MLP neurons of a small language model. Each row is named by its layer, matrix (down: output weights) and neuron, and shows model dimensions 0-255. Each number is 128 + 24 x the weight over its row's rms, rounded and kept within 0 to 255. Numbers have three digits each. A neuron's up and down rows have the sign that makes its largest values positive.
After each neuron's rows, "fires before" lists the tokens most often just after its 100 highest values on Wikipedia text that the model never trained on.

L5.down61:119136168109135120151100127115119142120106095133137150147141155149129113114132105182162144087134142162070159126083142073147102146173122120136148106123128135118144104165117149127129112142133100141173097066143105123129146063137105171115133112161169121133098114163109121148101110143151125137134120103092098077140134138155148114122133194123154104110091114135130108116080125131109128147137092190162116128137124129137111115117154138166126109130116134113118125105181146107075148184062115108185150118136162162157119159080143139125126110141092138104150102107154144137179138121107156109140118120111107147122115125144138127147123082102123113115128130171106167139152107124118127140130170118123162130106136114150110158137120095129159095141129088126132117145151114122125121127074140
fires before: "s", "t", "rt", "d"

L3.down388:101140095168141007161143153140091117096123152110133127123133133112115136144121121157129140150111133116110082119107108126158085141142145155148119164184128129160137124143146125132104126132162141133148158112148129103138122115152124116113108105145116110139122170113121169164098147127138113172131119116150154141123097104147151130137171122113133132139103111125117135158124119118087081097147119121164116139113104147104156130148129106103129130129147123138117134180147128117149135097158124149101108150137122164141122136104090114079122174061162150124116123142129098116094128136154140149106106134145143101128144116095142134126149146128149180178149061111127112147108164120120137138144154045146134163100148130149133107095124084138114132153173108120083132136073080137127140144119138
fires before: "-", "\n", "=", " "

L3.down300:146161108135128101140077153187085146130168124133105137104098147138108133122110121140147117138138148141141118118162172130155088156196153130072114120175108125114128110108074137121076175099117130136160112145124094082146139149146172087104142107101130092143139121105143126110147153112109132093093128132101091083107152191139087121139136140158152137111120120117139093146139109144120114117140135137111075165128095139147104111112107148092153133155124141125125074109137066160153141122132127124148139126129154167139170158154080106122092120145123134136122147124099125138144137175111101116150107139126144117164115130137098149126158127094146139132119141133079152133117132148170136119181148125093139149072090141173127159115142126129133145129121111137137111110087134143092136112129130
fires before: " ", "\n", " 2", " 1", " 0"

L5.down910:176148125142158074120087079120063110095108140144121155151097099128140132179175135092175164152150182116128164169158146125173192104127130132148149144145130113139135177117136124110133081100098143135126172122124165111116115148154160123123148094130120124104097128095096120125099153134132132119120120079122120120122148167154120133126101131140143137127118152135065087128145117143121172137131126131122121124130159147128087098124158129103131138145098104135114096148111091099127171139147141097163124135105141112145159154119102135114170121136164128122109125141127115150119120155159141088166168110093140120135136129142139144161100122137107135164163117143085109118135145146071138155114131120113132095146093138141125086140103176122096140120147107134121087147097144153111152092108089
fires before: " |", ",", " was", " and", "'"

L6.down365:074143107142164000098104118134125138126104143112090107128127146132131139132173151092117138110120133160134104111117138142163140120121133124122132111088110112130120159195146155111115137124159076126177133154113141138134111147118122153131126106082071104129123096098146132134107144105140153126120098111139108110094140143119129098121137145120122159127108122123153152095106133114157129182135118145116126120138149162156163100111124128118141151133104158130130105155159132110105132106132124150140122107135132130121108106125087133148121112167116116142105160170150109102167141117141110102124141101089176116166135153119151163136150136106154102163126096090109124099096087138125133137113099084119086106099121138149153097136150144158114135124129134125080155126112143134118129094115107
fires before: "\n", " The", " He", " It", " In"

L6.down459:156085101133122037115093093115137113159144121171090135117115166121098092138154154136123162120123157068120140086117121142140139090124145137151129166162089112113147141147103118083121111136103110135146130159079124094153175119159130142091147175111143160166114115129127125108091114158103143121121101121092131115151128170141148125138139096113163173138137130103135116099165072100146147091164149162103101127109191110122138140149120096139135064151160108161105098134145110146141119117149135139105113153110124109097139126131090146115113146131137109123121117110122108130094160185095122158116130119127134131130146119138093141111128105094108141154151091112117107134126168123118112132156130119096151118107100139115132188119117133133106160130133119166118160132125122096149161088152119
fires before: ",", ".", " of", " in", " was", " "

L4.down761:121145112142105099174094152113074111119064159117103138161082149125144118072149148084138159144101127096133130146138046132136129109086127111175115129127118129102111139142091155116131174133150127133129146161135141158115117112099104119116126128115102138133108117104128116182131121123131145155147132136172116111150087132117107129130104121129126139125126136138133135090128127103149102061157157155110158110107152181114137131138149131110146134091130134113116134174166149089121124120131121141117091146106121134122143131087128154124113095107117154099085139116101142117136072156149136133111183130162147093148119130122158145105147107106116130160144104139145165093143117111111138146096149144061156105107171152120136167135116082113140115145104140113122143120154163068109146169105169
fires before: "\n", " |"

L3.down343:132129148104104029159125145201091125129127138127105129109132177088156096101126179113158115150110115142139081116116118127097141125123094124168102138147145136144123134166108151145139110188106120144102178133109115094108152134140151104170132103111157153141120098081100142143123124121112122122143140093183107161145133124130176137124139123135127131184111140139122138122103168097109118146111127124106153138184116140134146115189090176118098128115113135115116118125120144128135141135126121132111139073123106081131106135108148101118102178079133160158132139133129163134087149107138101136180109108099101161155119145132113163108151126128110108146118130085145122112176134141112106087118132152126112141102134110140142136136129108168137135160142135134116157151140146134124103099082106
fires before: "\n", "s"

L2.down772:089085081101097056158127101132075125077121172145139162146145128109106127100146162106114123184098096095168099163113108071111141145108136145165117134138108123141121154144081101159124115143121167163136149148108137092137108154158126108109130097126121135174152138146109129145116144112093138113128107123095137129160184138145138126121127116106132104122097124153137118088142134142099152130105119134112142127110124129121112099091129183116113096106140132084062114128102168144102113135129103102160160145115145110170127135148091084152095161143153142138137120107152121110070114133160101095093139124141108127168131145113139134113124133129101088114130100141140139173135091137126125164112135147117146122109127082124134180130146128110132127140156109181113112112129129131125159139112173
fires before: "\n"

L5.down707:146148126138126000104108140120120092122134111104110139109145154103158159168109136066124128109130136132121128125114133137164110117124167107111167105152101123146136110176137136137098128099114141139088120170128150123107132105163088146099122109094123078099114114177157111130116135098094165147127131129139102101127139115121130142147119077133112118168123116131136114111128140109162125133112106117106081148159131150140113103142097109138101124115130135119111146115145136139100113128142137116155098133116130133136170148113133110127145138116153111157134113115121137106123144139128093102180190107142120138142121148120170123129133128154126144164118098132135104131101109106125130148109101104094143144105100117159133121149120163130078118136113110133111097114107139134121138139145132
fires before: " |", "ack", "o", "en", "i"

L5.down292:125139143133166027124100136133107110120150151104154123125110159108115159137155150075085113133128152157131130133164159165157126101118137138105157111195102146112126147143118079106160143133096126165132150156109146097137150134176113141115128032113116111101094153119087140116153131182117188132147121152122119126151168151139161109156073093131092119124117145112117113132155125118115112165152112158127119167151127149153088133138157136127114116163124134098126158109131121084134154146131153124125117116116159135140128155149132106110164123123119092183136106090118124126122159132096103113177177123118125085162130142112135100119128102092122127162110136130131106161127125144128120110124131105110156155115118120096165145125147150145147148164124135137100093156108125127111105122126112
fires before: " |", " –"

L11.down54:161105096085109153154109137103054133150111151176120113167129145101154117103156104148155116104125142126139093120150117096138102111080116120116136131153140124119110140100126098090094144131146150106117129124083120131145148132150131113139093126137144120133135164159120069138119153153117177130124136152151113110157148136101125124143087096096123117113101098136109115148147111094140176101145110141124156120174132145150131137140103129142145157113142082106114113139163145130099138101134140145138106133143167137125121158155142126100164108135106150128170098094117119113124159127111134180117149181057092123070096146124143126110081134141150099189152112099162144119105134163115070131139135125122195140182137183103140138131124114106136148136117115174129121145130128110158110128135147
fires before: "\n"

L6.down69:109138138106117105108132139109076144142090123132110147161137141075146150093113150112146171131126184122116090108104113097135121130146085142127131177187129130119120174112105126142110138106137082110149121115130113108102117133144124133155135145078111146139136089143115140117095126157133136113130134120137103138076124134140107148114156147152165121103137124086108110131159079141153115122173142113077106108118136171127102097118157123126101141117151128111138079127110150095146167103157139116124158153107162117140115120099093088125141149151119148106068118142088163129171128127123159119159164144106117144092216135127154137132127091130125122121142126161182130088117133118136139100122138096078114096112102155087099135127135110135140140128120112138124136212116129101107124109170131
fires before: " |", ",", "\n", ".", "s"

L4.down898:138137106133132000144124130144142121085132113138133142150102112157079112156109120118141123122129127141135115122117149125140122130129131133134117123148134140151119121150144126127121140121108118132129114149148109147121131111122137115120148131141118117138161153155124134127133121113137134110125140154143119141137114128152092121123135149107105118143147099116124126131118143140122124131122139144120128100119133116138139121124128141127124149125134114139118113137122115128130136138139133122107118130138110103135128125118154137153115132131134177126141148111155129156113140120135148120117142133085130149145127122119129133139139132116142129184141101136149102140102113124131140143120082117130130125102143122135144107142135122164118126135123130121124119101137123128145120131114126
fires before: "\n"

L9.down2:147106156176114086108136140114152139146147175155147155139115129132132111138111113122113102115147158136119078113075140155099068105127072093144116112128088097124134163139121144102118139128136139152123116117086134113113144157116081116097159094179104135158125131163144075077096113140141168115150130195151096118136151141097089149136129132122100127156113141118164097149126142136157138085126134180108106130128117141124136094120126093096093117107149130131163119117128151127135123142080138095108123161124153118114171122144126127110138181139110111160125126144180131140144108160118132144145123136129124085147125146143116128170140128122172125186121091118131172093128166139098100169142090122159159124115088137113129146128124105092099168142155118143122092121130141104130128174091125
fires before: "\n", " He", " In", " The"

L2.down129:132117149092116091088105100113130128141145158086171151174158161178153179132127168095117129167128094104097096139132144112116141141126130146173113125168134102110121090157118094131124130133115135169131138116127113139170123107118131111130143126192129119137163139130154151143080139131176104138116154132133153120097076165134157147111128159094121092144156112131142141145126137105133142143093104110118159099118121082108173104121117131132116110144135141118120145086134133144129156162141134140179138120139144123089138174078109096141125159104120141111172133095089131130108094132134153118100115139154132128126089149133145139206152124118176079112075127146117138129115109110153092096132162116088162121116156110130151121084111159136133118131148074102126114139149111160111094138130139
fires before: "\n", "ce", "s", "ci", "a", "d"

L5.down771:130124091166138013093146111171147120125103137119126135106116125179119127132167119128112151109112100127152115121147169146114137114121104129120150118112128120137169158178115095131107188128116127134156116104136125082170085144161112170149103090124153142148072094147151167126121162119109133147166110184140113125137167131103145117150139122081147122075143125147146160163162134126148101131096108126119118119142152114152145115117107090101145111150162148146101126128148092102109116149131140100120128066092140110175141146145118145100130124124130088147138129108117144104142157169124116095123136136160142107122156128111120125136114141148170107157153111148081108168096126106125102119121106092133120161124108138128137152110133116149141145155134134184120104107117166136140128157153108
fires before: " |", "\n", ",", " –", " (", ":"

L6.down655:126129159131103000102089111169107107138116118113145128154099123169111098148145117113145128101158154095101102079143135147125108119149170134135111179127113137145141110158119082117135135095128112122166115118074150151109175173141138098104130123138138105149119105132175169138155131146110110100107153174095109122109159139119115181157132120105115130161124143155146137119120105118144133133109121130092116157129126146141113124112144101108161177133136148119142111137147114144116127137150140162094112109106134154124136137135092126143152152130117142085104133162144124149076139132112105152133096162134140113154124132111116130150134143094146175141126109154131119117121145134134115113138112208177163112125128147127152152143136130160158158147171129137139108101148167137112139138139122
fires before: "\n", " "

L5.down160:160120148139144094118091135130146142085106103117160146103126103138127088126150124120128124145160067116176117142135140141094124101140097120145113124119156129135057133177132047116111148152138137079140111131095094102124095129159134105148109148146127160106138087124118187142109118097148120094124144102150117138121115145119130106154166115115111099105170120151125128101074156129113143117119084137152168123133135134170154131113159091107126098119113136139131111127083120091104112111126116110130165148126167084129100096112136134113095126135143138148131157109100130106144141118142144140149180094098129122170115161143070128113137117146128140080121088132110132144159149169177123161086154093128140132090140100132093101145100116140148119112137099137129158124107100125139087158174109
fires before: " –", ",", " (", "-", ".", ")"

L5.down664:130133113127097152119123144182088127111104132116158148120110114120065101090107144083121137175134091122109132142119121127145091102154109175148148148142148134120117134119130115157132090101097099114127110153120151109129114144178113099141104163166113178147138103122161110111107113098141089148120116141145137111140102143131181101124105111196108117132132098153173152142144118166137131086163066169147107100108149157123128142114170121107107132071121140127074131162114096119131144126132124145123132119138129115120101162133142090097106115104135090144084090127121178158124117156123142132135120130112082112156167128098108111122138149125179124128169138159174135106081162161110133128107141144143153127123111099121087089094135144157146121112127123166093147108103113142148126141142100
fires before: ",", "or", "mb", "s", "."

L3.down132:140100163128107000118112110129152131126111122098133122101114139096106108074099133120091144119133140115134099101156169139104130136160129134127151147092103159118142168108125111163145154130131109116152135147137115177142144113113114145123181148140118101129134101129140095042148131115159111119125124150116096131133155120128144132137131143147113104113101141108117128153128134120167178118119157105110127130085132100124152089116140148112175127126108100151163134131153085140134173151118146117113106093159103083157152113123129112139127136130146134170093130134133098168103114111125154111128172154121116116162150125146131124153116163123149118142100117120163124123097126111132085128148127150146117135105141161115119134143119134116128148095130110140070096152121171136140109112130079
fires before: "\n", "==", "-", "The"

L2.down207:099184128168112063141138115135182124151130149157105154126124165119095158103124140129149102152161130116130174103149120148091125081121110089115113095128107098148138132110161139114149083149100121130131150138136128119132154135127118096144086101164161137146138182149142114092161088140155133117121131133158131120150131121133154114131090146116098084111133130098085098103135124148157147147073130117100187148130138111118113134138107102122087084115126146094097133122125155121139127120101101131131130120111106142151121166171076121081153166126094135159167144107148146148087165128114147115146146120149145168149160123080108119136152130120113115141101128111125160119157154111135141128139097160120107120122097092157143127170119167124077138098142149140094117103126162080162116135168128
fires before: "\n", "ce", "te"